MLP neurons of a small language model. Each row is named by its layer, matrix (up: input weights; down: output weights) and neuron, and shows model dimensions 48-175. Each number is 128 + 32 x the weight over its row's rms, rounded and kept within 0 to 255.
After each neuron's rows, "fires before" lists the tokens most often just after its 100 highest values on Wikipedia text that the model never trained on; "fires after" lists the tokens most often just before its 100 highest values on Wikipedia text that the model never trained on. A number after a token or word is its count.

L14.up82 [142 168 159 141 118 131 118 120 161 161 153 110 132 168 112 100 166 119  96 116 165 189  83 107  90 134 129  96 168 193 118  81 126 129  91  58 142 122 165 147 118  78 155 128 124 111 107 164 111 102 135 146 188 162 133  99 144 108 134  40  90  96 149  82  98 137  80 121 161 166 126 127 160  75 126 164  74 128 133 133 108  96 144 161  97 143  95 130 144  92 101 153 142 109 155 177 196 146 133 115 174 125  90 113  73 118 110 167  33 148 147 142 170  91 174 149 162 126 134 100  80 145 152 135 107 172  41 134]
L14.down82 [121 117 156  95 215 159  98 196 106 138 145 124 142 151 145  98  54  87 152 166 105 124 103 116 102 127  97 120 100 109  74 131 132  90 158 143 160 103  82 133 107 156 122 113 109 142  97 155 162 145 133 101 145 163  76 168 125 141 166 149 145 140 170 131 149 110 112 126 153 103 144 122  98 120 216 167 126 190 122 102 140 118 166 110 146 157 123 153 119  90 129 109  86 132 178 118  62  62 172 142 132 145 194 109 104 118 158 130 165 178 192 132 128 117  32 121 145 158 112  96 118 157 163 128 123 142 158 147]
fires before: "–" 54, ")" 12, " |" 4
fires after: "1" 18, "8" 17, "2" 15, "0" 11, "9" 8, "4" 7

L14.up220 [ 75  80 136 154 154 116 126 114 143 156 150 198 128 158 139 139 112 120  73 105 117  55 143  82  77 176  96 168 110 169  96 106  61 109  99 123  97 187 161 124 138 126 156 151 142 119 139 131 152 118 139 153  93 176 138 136 116 114 161 123 115 135 186 127 145 127 129 138 131 103  69  83 134 104  60 102 148  87 126 124 102 140 105  73 137 127 116  98 112 173 119 142 128  99 128 112 106 118 173 130 147 120 128 171 131 117 192 150 166  82 101 128  69 128 103 139  82  82  75 144 123 209  88 113 119 129 145 144]
L14.down220 [173 150 112  59 159 126 174 184 152  87 101 106 121 109 157 133  90 140  61 120 152 156 100 177 156 104 141 178 152 165 180 131 121 142 161 110 112  79 188  94 153 157 138 105 112 107 111 131 110 161  96 118 115 140 111 125  77 162  99 150 109 120 162 103 139 144 151 126 146  93 141  60  82 162 139  80 129 181 214 171 101 132 174 131  65 132 150 177  95 126 129 127 109 134 154 139 139  80 139 149  90 102  91 180  91 154 152 188 107 157 129 112 106 156  99  85 144 114 152 133 122 149  99 137 106 130 161 143]
fires before: "0" 26, "1" 18, "3" 10, "2" 7, "5" 5
fires after: "9" 33, "0" 25, " /" 12, "1" 9

L11.up289 [162 130 175 127 172 165 110 151 172 120  90 138  94 139 112 142 124 170 122 124 109 121 145 115 148 122 102 141 130 165 130 106 101 192 109 144  81 114 111 107 141 151 123 169 102 159 162  69 152 114 139 200 124 101 148 199 169  91 112  58 125 151 134 155 131 123 114 141  76 145 102 118 128 135 147 117 154 162 129 128 197 114  80 115 127 113 178 133  62 162 116 198 162 166 135 105 115 165 118 118 139 161 137 134 123  49  98 131 140 179  60 157 133 163 129 157 121 149 128 119  82 141 135 124 113 111  99 130]
L11.down289 [ 39 166 109 123  36 132 121 107 147  96 136 177 119 147  91 177 104 121 161 122 152 130 152 111 134 119  89  69 101 106  87 109 120 109 158  87 158 126 122 175  70  88 166 131 192 108 176 136 147 175 113  99  46 157 168  80 110 181  99 141 123 154 100 164 172 184 172 121 139  74 154 126 167 170  68 131 127 175 129 163 100 145 138  94  85 136  96 111 141 113 146  92 138  66 170 128  98 108 170 177  93 168  87 157 143 157 132 164 133 113 162 116 120  80 146 158 108 153 112 123  92 150 136 140 165  65 134 145]
fires before: "0" 34, "1" 28, "7" 7, "2" 6, "6" 6, "." 5
fires after: " |" 61, "," 9, " ft" 7, "6" 5

L14.up772 [151 128 135 113  81  74 135 138  88 103 142 122 161 109 129 150  73 191 189 151 171  92 121 133 123 159  93 136 106 164 181 103  61 154 139 120 159 117 164 141 131 155 146 180 104 125 149 179 123 138  96  84 148 143 108 162 175 122 124  94 161 107 164 199 186 150 102  93 134 138 111 109 135 114 167  16 144 128 207 115 163 182 188 181 194 128 159 113  85 108 142 125 159  88 147 140 164 101 119 192  95 110 140 143  63 129 102 180 124 117  57 156 112 125 107  97  78 153  94 129 129 162  94 117 108 137  79 101]
L14.down772 [156 137 114 135 183 113 167 165 151 114 171 127 110 126 146 116 129 162 107 126 146 104 153  86  65 138 119 138 168 196  82 156  90 110 173 128 189 111 216  91 141  96  82 177  91 140 139 188 108 136 129 156 105 130 129  76 111 139 100  88 133 149 144 153 123 198 119 104 121  81 105 102 113 168 161 143 113  67  79 142 147 128 107  94 160 161 106 157  72 166 125 124  82 143 166 145 162 143 158 141 115 153 142 162   0  92 114 163 137  88 142 156  63 122 159  84 112 153 134 165 117 156 135 134 124  96 119 155]
fires before: "0" 32, "1" 30, "2" 14, "5" 9, "4" 7, "3" 5
fires after: "0" 28, " |" 23, "3" 12, "1" 8, "2" 6, "9" 6

L16.up318 [116 125  97 146 124 135 128 133 156 137  85  87 136 128 120  98  89 162 176  45 167 115 156 148 136 169 168 163 111 130 160 136  97  90 101  68 138 143 148 102 137 113  91 135  89 108 106 115 142 142 146 144 167 153  65  90 147 104 116 110  98 133 147 149 149 145 118 129 135 118 125 119 113  95  51 146 196 177 187 232 131 106 104 119 140  76 120  99 100 187 140 172 159 161  80 103 137 138 158 143 129 101 117 151 106 166 165  93 125 120 189 139  62 123 114 163  53  68 150 151 162 152  68 137 115 171  95 138]
L16.down318 [ 85 125  81 152 175 125 185 110 152  85  87 123  86 209 149 127 110 148 103 143 147 139 165 141 154 125 113 136 228  92 106  65 169  86 182 142 161  79 114 130 128 161 136 172 107 103 139 110 155 171  90 163  98 134 145 169 115 116 191  91 162 103 132 151 159  93 110 114 143  90 126 170 146 107 149 143 109 140 115 111 109 103 159  68 159  75 179 113 167 130 147 164 161 102 170 171 119 104  66  93 101 123 123 108 116 109 136 159 165 144 131  80 112 104 151  96 147 138  88 128 179 149  94  80 103 107 104 147]
fires before: "0" 71, "1" 14
fires after: " " 49, "–" 17, "2" 16, "-" 6

L16.up441 [124 114 124 110 143 113 181 201  94 149 139 159 162 150 121 140 101 183 170 144 152 155  92 132  90  92 104 168  97 173 171 182 162 134 146  79 122 140  69  81 125 151 129 106 121 139 159 198 126 117  57 155 187 103 170 211 129 121 172  86 118 124  84  75 160 105  83 112 112 108 130 200  94  92 157  39 146 171 134 146 153 115 148 151 130 148 113 140 149 110 139 118 166 125 187 121 155 120 110  76 124 115 112 134 119 149 148 124 138  76 143 173 121  92 141 181  89 162 119 104 161  74  48 155 111 158 116 110]
L16.down441 [139 146 117 116 138 160 115 101 102 107 121 109 119 151 112 155 141 125 108 154  98 117  36 179 125  81  73 119 163  41 120  77  85  61 127 101 114 162 172  82 144 130 105 165 132 159 142 141  99 119 187 157 119 146 116 103  67  65 122  91 104 116 154 132  93 153 116 102 180  78 103 101  93 138  79 144 132 147 129 120 165  95 136 136 105 163 169  91 128 163 107 118  94 159 117 163 137 175 123 182 162 138 229  95 159 132 138 124 142 127 112  74 132 174 130 105 139 162  93 206 101 115 135 135 125 112  85 135]
fires before: "6" 14, "2" 11, "8" 11, "1" 10, "5" 9, "3" 9
fires after: "9" 31, "1" 13, " " 13, "8" 8, "0" 5, "5" 5

L12.up305 [103  70 130 171 146 135 126 119  70 182 138 126  99 174  94 142 121 144 152  83 142 151 146 185 105 143 195 112 116 152 134 155  81 165 141 120 105 116 137 137  73 135 165 137 187 101  99 161 140 100 162 157 164  97 110 151 119 118 102 141 180 168  96 102  82 129 137 130 138 154  96  78 141 152 105 116 134 145 144 100 128 127 153 127 128  81 207 109 120 133  98  77 109 167  54  77 123 147  74 144 132  93 125 129 144 127 118 102  85  84 143 164  77 100  90 126 126  99 148 147  68 174 130 151  88 167 124 170]
L12.down305 [141 160 116 118  93 112 126 140  78 136  66 184 151 135  75  63  92  83 115 119 137 139 112 161 170 130  89  76 176 115  48 116 132 117 148 135 219  58 178 143 193 103 138 146 144 133 150  99 153 132 127 123 102  92 132  96  72 117 137 111  96 123 138 142 131 152  88 157 108 165 119  32 141  97 137 135 158 144 138 150 101 132 133 160 177  82 185 105  83  81 188 139  90  84  72 175 121 153 169 128 162 125 120  38 103 142 113  93  99  70 116 223 119  56  95 100  43 155 136 113 111 190 107 175 124 114  82 163]
fires before: "|" 56, "\n" 18, "2" 10, " " 5
fires after: " |" 68, "ing" 6, "0" 4

L10.up61 [155 196 161 131  89 118  96 156 113 120 122 124  97 136 129 156 117 125 120 105 157 185 122 142 118 181 161  85 134 111 150 156 168 159 143 135 106 160 115 112  80 126 122 168  92 113 128 179 180 149 145  96 165 142 157 108  45 103 108 103 126 113 176 178 122 110 200 186 131 152  52  87 140 104 133 124  73 165  98 201 122  98 159 111 121 101 144 123 152  99 174 117 102 183 145 112 104 181 142 161 128 122 151 111  62 170 152 119  44 149 124 137 148 130 137 124 125 133 135  98  68 102 152 157 180 129 183 145]
L10.down61 [178 150 149 147 153 175 155 124 170  82 164  55 178 160 114 133 185  93  97 149 180  93 153 165 149 111 154  83  84 147 142 104 180 173 135  87 163  84 134 153 147 119  48  87 107 102  93  77  84 157  98 183 117 136 120  73 187  75 158 120 122 103 121 150 125 111 107 143 155 115 170 144 124 111 138 129 140 151 118  79 133  83 140 119  72 172 129 113 113 165 125 164 146  69 138 187  88 137 189  65 115 100 153 168 139 124 164 169 190 184 130 112 125 131 107 125 130 118 148 102 163 125 104 128 160 142  97 133]
fires before: " " 39, "°" 14, " |" 13, "N" 7, " −" 6
fires after: "0" 16, "8" 12, "2" 12, "1" 11, "6" 8, "9" 8

L11.up708 [101  79 163 191 153 113 166 149 130 132  67 119 135  99 153 134  89 116 123  93 174 119 158 112 101 140 160  89 101 120 140 146 137 112 120 167 160 134 163 152 103 149 154  96 164 141 123  91  87 177 102 174 131 123 129 116  70  77  98 110 176 133 134 172 149 107 140 110  51 103 148  88 116  34 115 130  89 180 135 146 110 187 193 154 127 129 207 127 106  89 105 173 189 148  51 146  85 194 147 119 124 106 164 136 104  79 132 161  61  96 169 134  77  76 142 120 104  99 142 125 120 124 138 162 144 124 100 120]
L11.down708 [132 158 107 153 160 109 128 123 118  85 133 109 130 127  39 169 150 106 114 149 108 113 134 191 138  77  85 155 110 107  98 155 128 105 146 125  95 103 102 115 107 160 185 164 131 114 177 157 119 124 132 154 110 103 136 158 107 114 182 122 108 160 173 165 137 139 132 174 105 161 134 139 111 151 142 142 173 116 167 119 108 126 142 106 155 131 114 192 100 164 166 141 121  95 141 114 171 141 132 141 143 161  81 145 113 107 125 138 163 145 122 227 171 124  67 117 149  92  99  89 176 167 139 144  99 144 131  82]
fires before: "\n" 69, "|" 5, "The" 5, " War" 4, " " 4
fires after: "." 59, "==" 14, " Second" 4, "1" 4

L12.up109 [159 135 159 146  87 147 181 130 149  94 202 136 131 157 152 129 125 162 141 176 169  86 199 141 122 160 149 125  97 145 156  82 182 104 116 161  91 132 103  80 176 172  88 130 125 140  99  80 168  86 172 150 203  71 102 131 185 100  89 150 140 184 136 148 137 104 125 109  84  66  56  99  76 135  91 139 144 121 108  76 119 122 133 107  95 119 126 122 116 113 111 149 115 109  98  88  90 151  91 154 174 140  62 148 162 126 189 174 108 162 134 131  89 135 120 191 145 154  74  96  62  74 170 144 119 122 147 124]
L12.down109 [104 105  75 126 131 139 102 142 131 159 122 116 103  75 174  86 114  76  88 118  74 181  97 118 183 157 102  84  80  96 100 157 113  89 130  89 165 128 136 159 185  96 149 163 117 173 153 136 110 160 113  98  84 164 104 124  70 140 136 122 162 113 184 130 197 112 141 117 179 182 120 149 123 174  82 116 167 142 138 166 197 142  83 143 121 113 119 173 142 104 171 166 139 152 102 133 104  99 144 120  71 106 159 123  57 127 145 103 195  85 135  68 166 119  87 122 132  81 180 115 117 133  68 110 119 120 124 194]
fires before: "1" 16, "0" 15, "7" 10, "2" 10, "4" 7, " " 6
fires after: " |" 49, " W" 7, " " 5, " L" 4

L15.up471 [112 152 108 134 138 131 155 163 107 158  73 157 165  98 114 132  78 159 116 146 202 122  79 174  68 126 150 162  81 106 141 166  74 136 108 124  90 140 165 117  97 136  90 101 137 138 155 174 130 161 119 129 215  50 104 120  91 121 184 125 135 115  96 188 171 162  58 149 184 186 109  86 124 149 124 150 123 149 108 163 141 164 112 119 130 148 139 122 110 122 117  72  66 161 108 150 177 110 104 149 165  90 118 145 139 151 164 133 154  94  90 108 130  91 137 117  97 136 137 125 205 138 121  96 102  78 122 134]
L15.down471 [121 126  83 118 129 179 190 130 108  88  98 141  95 210 140 141 160  98 121 153 134 168 139 174 124  98 114 100 124 124 161 173 116 151 123 145  88 168 118  99 161  92 188 180  69 104 107 150 149  99 116 114 181 198 100 142 152 111 121  87 109 134 159 110 132 159 148  94 116 150  72 155 103 112  66 152 127 142 161 143 184 128 138 117 139 125 130 179 171 216 124 167 158 145 114 103  97 140 151 153 130  90  73 171  57 113 125 180 176  57 187  89  88 103 177 141 130 157 134 121 132 104 123 142  90  80 114 159]
fires before: "0" 73, "1" 4
fires after: " " 66, "–" 9

L14.up171 [193 114 171 112  98 148 124 146 155 140 127 146 116 107 105 107  81  97 155 104 102  66 140  75 113 161 132 103 156 135 147 130 127  85 116  78 102 113 110  96 130 145 163 140 126 129 107  97 147 120 135 140  96 120 121 141 114 114  96 130 120 135 144 132 119 158 132 122 142  68 137 150 121 107  70 150 130 116 100  69 123 171  50 177 106 128 140 160 157 131  54 159 126 104  89 156 125 117 117 159  80  77 148 139 174 128 107 202 137 145 147 148  98 121 142 104 160 162  57 144 144  83 140  70 109 131 147 143]
L14.down171 [126 104 164  95 120 143 119 153 160 125  84 130 115 139 154 127 163 182 112 162 111 209 163 109 177 198  95  93 144 125 119 165 114 167 124 174 103 114 178  99 157  78 133 200 104 114 120 118 118 138 181 127 112 170 125 130  94 144 147 133 137 100  64 131 123 100 169 113 126 176 157  95  93 110 132 140 150 124 100 191 160 165 148 102 194 166 154 119 160 161 139 123 160 130 144 150 110 158 144 155 140 153  69 105  94 126 141 102 100 191 112 130 108 147  52 106 186 128 112 134 107  78 117 174 155  58 162 153]
fires before: "1" 25, "2" 23, "4" 7, "3" 7, "7" 6
fires after: " |" 45, ";" 7

L14.up796 [226  93 163 166 132 155 119 103 146 143 172 135 114 120 144 175  97 139 100 172 151 127 148 162  77 108 167 158 160 101 165  85 120 142 119 133  62 126 193 108 112  88 105 130 183  45 152 178  88 106 112 140 153 183  96 127  81  86 123 122 137 149 124 171 185 128 190  93  86 107 117 129 131 110 141 129 162 155 122 105  79 159 183 144  85 116  42 140  97 106 109 123 157 129 214 142 151 157  96 105 124 133 122 179 139 130 140 145 114 124 164 149 152 141 124  67 101 139 134 112  95 167 141 143 138 130 128 139]
L14.down796 [139 107 156 114 107 122 163 139  62 123  98  92 109 121 143  88  90 171 137 138 159 149 104 122 155 139 107 158 185 108 114 108 132 148 176 146 131  92 141 150 127 125  96 195  99 150 119 179 178 100 122  90 103 121 190 125 129 130 151 126  67 123 178 156 135  77  62 185 165 154  98 117 135  86 159  79 115 161 125 132 131 124  72 115 134 117 211 193  63  47 165 147  65 143  71 108 106  83 123 139 152 129 147 138 123 182  88 148 132 123  81 161 156  99 127 121  68  85  76  87 134 176 116 124  83 117 163 119]
fires before: " " 79, "," 17
fires after: "1" 23, "4" 12, "2" 12, "0" 9, "6" 7

L13.up750 [122 148 102  63 107 139 129 175 127 105 131  95  63 156 117 157 105  71 128 101 131 214 170 121 130 113 122 113 153 125  75 146 161 103 134  92 112 144 118 132 117  89 116 165 145 142 131 181 130 171 200 136 107 102 130 116  86 158  87 113 132 119 101 115 105 151 117 164  93 166 109 167  86 117  51  83 114 133 156 115 134 132  99  70 151 119 190 151 180 125 100 136  94 151 104 141 107 121 135  87 134  83 117 158 134 123 102 194  76 109  90 194 148  93  93  90  65 133 131 159  84 149 127 127 148 142  94  81]
L13.down750 [142 110 183 124 154  51 136 115  94 171 141 151  82 157 129  99 139  98 141 176 113 108 120 165 136 128 151 144 135 161 120 152 121 177 110 116 140 157 146 107 158 154 130 149 193 119 124 115 162  87 113 186 122  72  66 123 108 122 140 136  92 142 106 130  87 150 104 133 166 149  89  91 149 145 127 146 114  81 140 150  92 141 175 137 184  93  75  90  65 138 105 140 215 100 144  80  98 173 156 125 106 159 112  86 174 169 115 110 100 135  81 102 147 130 126  83 182  75 221 171  66 112  78 135 128 148 101 133]
fires before: "|" 57, "\n" 5
fires after: " |" 57, " " 4

L15.up275 [172 172 115 112 161 165 150  67 161 161 175 130 105 174  92  96 104 104 105 151 113  92 159 143 145  83  95 146  91 121 122 133  74 112 126  81 160 157 132  95  89 122 114  91 157 139 108  72 148 148 129 141 180  66 142 122 133  84 127 147 113 105 222 106 112 171 175 128 133 156 130 147  91  74 113 149 120 134 210 111 125 180 139 179 101 144 138 187 138 163  90 137 100 128  76 116 137 176 105 150 173 137 104 177  84 107 114 125 108  68 118  69 190  94 108 139  73 117 123  92 166 157 111 111 119 169 143  78]
L15.down275 [158 136 126 111 144  78 153 122 135  76 158  39 111  76 132 159  84 109 160 128  30 164 119 162  89 111 147 150 104 107 144 119  77 158 139 166 134 120 116 169  95 105 124  81 104 157 108 151 134 109 137 117  76 137 112 159  60 162 178  99 164  69  85 148 157  93 169 117 186 124 138 109 108 145 141 121  77 188  95 111 108  97  85 107 141 147 182 103 147 102 113 188 138 154 164 143 129 138 137 128  96 108 144 117 113 152 166 143 128 162 124  91 107 141 186 143 118 163 155  66 128 150 107  69 159  65  59 206]
fires before: "9" 66, "8" 24
fires after: " " 60, " (" 20, "1" 18

L14.up912 [ 78 117 142 104 132  77 152 118 145 109 128 168 119 119  67 127 148  89 139  89 102 146 101 109 124 125  99  88 187 105 159 108 130 145 139 139  96  77 117 132 107 217 115 147 173  99 127 112 166 156 134 120 159 186 121 152 135 135 170 183 156 179 102 100  78 158 135 135 113  91 147 172 130 103 105 108 134  91  85 162 142 136 130 123  94 136 104  78 210 182 130 158 127 155 135 157 155  66 118 126 118 160 142 130 155 112 141  59 154 153 103 196 110  95 209 103  68 120 107 171 177 129 111  79 121  98  94 133]
L14.down912 [124 126 175 117 113 168 140  41 120 152 128 110 124 135 112 136 106 136  95 141  85 119 151 129 130 118 155 167 121 114 122 162 156  85 129 145 127 139 133 152 158  88 150 147 132  52 136 193 122  76 107 188  98 119  91  88 108 123  97 125 105  93 150 139 163 123  85 133 137 166 125  90 136  97 130 144 122 116 103 119 165 145 154 166 145 142 115 173  40 131 136  96 153 112 127 170 107 138 114 136 174 162 111 127 139 144  96 142  81 121 123 101 118 206 106 135 133 138  95  67 156 145 127 118 152 121 120 180]
fires before: "0" 16, "5" 12, "6" 8, "-" 8, "8" 7, "." 7
fires after: " " 66, " (" 5, "1" 5, "5" 5

L16.up945 [120 144  98 129  94 153  57 141 112 131 149 106 126 170 102 116 135 154 147 130  84 146 117 174 105 114  81 124  81  75 173 145  89 104 150 134 147 174 136 140 117 123 192  89  86 122 164 112  87 156  93 108 161 130 116 167 120  87 136 100  78 102 153 153 161 144 138 163 154 204 120 163  78  71 155 119  99 103 133 109 161 125 145 163 130 146 118 126 113 121 120  83 117 128 128 101 168 125 154 151 198 162 109 101 121 104 137 132 116 152 143  98 126 120  62 122 119 143 188  87 143 128 135 118  95 158  13 175]
L16.down945 [ 69 136 196 151 106  93 167 142 145 149 152 142 159 110 105 146 128 120 135 115 145 104 122 177 152  94  92 123  96 166 117 165  99 156 116 118  37 101 111 148  74 144  98 154 192  99 159 102 165 109 142  84 156 107 140 153 143 128 126 145 128  93 147 149 151  74 198 148  75  91  94 177 117  99 113 103 153 125 165 105 198 184 141 112 197 180 126 122  96 168 106 186 120 134 141 120 101 202 136 122 118 114  37 136 120 119 115 100 173 121 132 110 108 168 217 122 108 118 109  78 127 153  96 122 102 126 177 126]
fires before: "9" 48, "8" 44
fires after: " " 41, "1" 27, " (" 19, "–" 6

L13.up49 [133 104  80  65 120  89 160 120 147 133 183 131 104 114 118 116  75 150 131  75 106 115 108 103 133  61 103 124 146 111 157 133  69 155 156 156 156  68 202 140 132 142 133 141  93 105  71 126 120 197 114 167 113  90 143 115 139 123 160 130 147 124 115 154 108 124  62 131 109 125 184 100  56 134  99 124 162 122 149  91 123 131 114 161 115 146 139  78  88 134 138 128 128 144 169  99 124 174 140 163 134 173 152 170 148 163 105 149 138 172 109 145 119 169 133  71 136 159 124 127 104 127  83 136 122  97  41 156]
L13.down49 [140 116 159 198 135  72 136 136  87 153  63 127 158 155 179  82  79 136 150 104  88 107 148 155  99  52 160 162 122 104 122 125 111  97 128 101 119 159 148 149 103 124 173 136 159 113 177 126  94 206 108 101 136 112 167 133 135 166  81  78 113 175 142 107  63 126 161 121 154 146 146 123 138 152 132 130 130  97  68 129 125 144 128 146 150 114 120 131 135 132  42 132 174 156 107 152 102 101 156  51 117  77 125 132 203 126 142 132 109 170 165 205 106 102 179 151 158 169  97 125 128 131 150 168  93 115 110 109]
fires before: "1" 23, "2" 13, "5" 12, "3" 12, "6" 8, "7" 7
fires after: " |" 50, " R" 10, "9" 6, " " 5, ";" 4, " No" 4

L13.up255 [192 135 128 139 130 169  92 152 108 133 115 117  75 157 133 119 118 138 109  99 133  83  72 164  86 104 165 119  91 142 111 134 168 121 133  90  84 109 132 135 134 171  85 140 150 104 145 123 134 158 130 127 158 170 125 135 143 104 143 133 115 177 179 144  98 111 136  69 115 134  95 112 131 126 138 141  82 179 161 100 140 188 151 146 134 129  91 162 153  51 146 126 145  49 113 121 196 156 169 130 109  66 125  79 104 131 191 146 105 167  92 108  83 153 113 172 103 156  86  96 202  93 152 199  81 136 109 112]
L13.down255 [ 42 117 120  82  82 153 139  84 129 145 145  98 133  98 149 160 128 169  81 132 117 114 155 118 114 143 101 147 107 138  73 119 164  91 199 208 110 143  98  89 114 137 115 123 166  84 114 124  98 148 106 133 118 158  96 121 129 185  88  64 114  80 108  96 174 133 161 143 117 130 141 117  90 134 101  90 151 154 114 155 152 130 101 123 139 122 189 164 142 127 207 155 145 132 128 144 121 144 124 110 112 140 140 180  94 138 113 108 159 138 132 151 199 134 113 109 126 109  81 125 164  93 132 127 111 106 209 114]
fires before: "1" 23, "0" 17, "2" 14, "9" 11, "3" 8, "6" 4
fires after: "9" 24, "–" 19, "0" 19, " " 9, "." 5

L16.up831 [145 141 145 117 111 100 148  97 127  82 128 118 127 120 126 104  83 107 121 128 199  79 102 134 117 120 130 191 160 136 131 146 150 132 137 201 137 168 124 160 132 109 105 128 103 119 161 120 218 113 132  55 165 120  92 166 125 149 161 157  87 132 121 127 136 133  88 171 109 158 116 206 117 107 121 100 171  69  84 123 151 174 110 118 118  97  89 140 149 173 142  44 152  85 117 169 143 103 117 134 119 119  99 122  65 113 128 133  90 165 169 205  78  84 154 149 172 125 153 103 167 113 160 118 160 119  89 123]
L16.down831 [113 145  82 184 151 142 168 162 134 113 177  99  61 102 140 118 171  66  97 148 174 157 135 126  97 157 135 123  93 121  50  45 140 145 116  95 122 114 159 131 161  99 135 180  97 142 216 181 144  36 126 110 143 129 120 130 123 139 125  98 115 141 140 115  93 128 162 109 120 158 183 171 129 128 113 152 142 163 175 119 126 141 171 122  96 133 189 133 168 100 152 133  99 131 144 161 124 166 151 109 117  91 158  89  66 135  96 133  69  87  82 130 110 101  78 130 143 189 147 159 144  82 121 126 139  88 140 133]
fires before: "7" 33, "6" 12, "8" 8, "0" 7
fires after: "–" 15, "0" 14, " " 14, "-" 11, "|" 8, "9" 7

L11.up760 [124 146  96 114  73 115 114  80 133 186 165 103 100 117 106 109  97 131 193 151 118 130 107 135 162 132 117 170  83 139 121 139  62  96 139 166 120 161 104 132 110 153 106 108 125 114 151 117 119 147 105 145 130 115  84 162 110  63  89 118 152 137 178 175 106 109 172 124  86 121  78 119  89  82  56 108 158 120 147 151 118  89 168 130 206 118 117 102 151 161  96  89 147  46 114 154 158 138 106 110 151 185 100 138  89  78  75 159 110  59 110 157 155 129 123 178 173 160 132  69 151 168 139  19 105 148 101 117]
L11.down760 [123 119 128 123 231 122  94  89 145 118  99  87 154  71 108 169 106 133 111 111  85 109 149 113 133 120 180 117 102  97 153 149 149 117  72  74 145 108 107 160  82 114 121  98 189 133  80  91 209  75 135  74 113  95 114 163 119 160 134 164 147  79  77 128 104 108 103 159 120 102 156 133 139 125 183 117 142 141 155 221  97 100 137 107  74  91 171 178 113 108 163 143 120 133 116 139  96 173  78 153 145 138 157 127 178 134 134 183 141 138 163 111 194 170 147 142 120 147 144 115  99 123 162 150 161 118 142 144]
fires before: "9" 42, "8" 13, "1" 4, " |" 4
fires after: " " 46, " (" 8, "-" 4, " |" 4

L14.up666 [131 144 151  83 104 119  89  61 157 151 138 139 132 195 140 109  79 151 133 181 115 134 145 166 125 126  93  87 125  95 155 119  67 173 132 105 108 127 123 166  99 163  89 116 130 181  96 159 137 117 144 100 108  86 136 137  93  69 118  80 132 157 116 173 113  81 113 157 117 112  84 128  80 132 156 103 176 140 180  66 124 157 128 161  90 113 142 144 133 141 128 123 102  92 152  77 113 144 158 105  86 156 122 113 139  56 102 168 101 169 149 102  78 182 131  99  73 106 107 113 142 172  87 148  80 228  67 171]
L14.down666 [154 157 135 147 119  92 125 156 116 116 149 121 165 135 120  50 129 105 163 138  69 178 164 107  97 102 166  90  75 128 115 149 127  95 139 180 129 120  87 186 115 156 183  75 100 112 135  82  96 121 102 158 113  99 131 187 134 149 162 145  97  70 109  79 108  79 145 164  87 125 105 136 109 179 128 149  94 152 131 127  65 111 141 139 103 206 128 144 123 136 173 150 141 178 125 104  89 102 128 140 127 150  91 116  78 149 171 156 178 159 177 129 130 150 112 115 104  83 132 109 150 112 150  95  52  87  98 183]
fires before: "1" 49, "8" 19, "9" 12, "7" 9, "6" 6
fires after: " |" 71, "1" 7, "|" 5, "3" 4, " " 4

L12.up57 [169 151 114 125 114  96 144 162 116 126 143 173 144 128 159 132 124 103  81 112 146 130 109  62 119  82 117 120 166 185  66 123 152 175 184 105 120 128 152 164  89 169 115 159  96 126 107 114 171  90 109 158  92 108 145 168 134 118 140 121 152 147 133 154 144 146 198  39  50 127  88  99 122  81  65 145 185 151 127 115 119 106 104 130  78  71 104 139 135  92 138 151 154 125  95 124  58 175 173  95 140 133 137 122 117  91 150 181 112 175 154 194  78 165 182 142 129  85 128  96 127 132  92 116 111 158 125 131]
L12.down57 [140 110 140 123  90 115 133 120 181 115  74  69  96  89 148 123 158 158  74 101 131 133 175 118 146 112 100 131  67  96 137  98 115 131 151 156  79 170 115  98 158 106  96 129 148 110 136 134 105 162 133 103  97 148 160  72 154 140 105 142  85 123 138 133 122  66 111 156 139  97 141 100 126 155 116 172 175 106  73  81 142 161 141 170  96 167 152 116 160 141 111 166  95 164 137  77 122 133 128 144 120 134   7 182 129 103 108  95 145 164 167 117 112  76 122 143  97 104  94 143 163 182 165 171 154  98 115 125]
fires before: "1" 39, "0" 8, "2" 7, "6" 7, "9" 6, "4" 5
fires after: " |" 36, " /" 10, "|" 5, "-" 4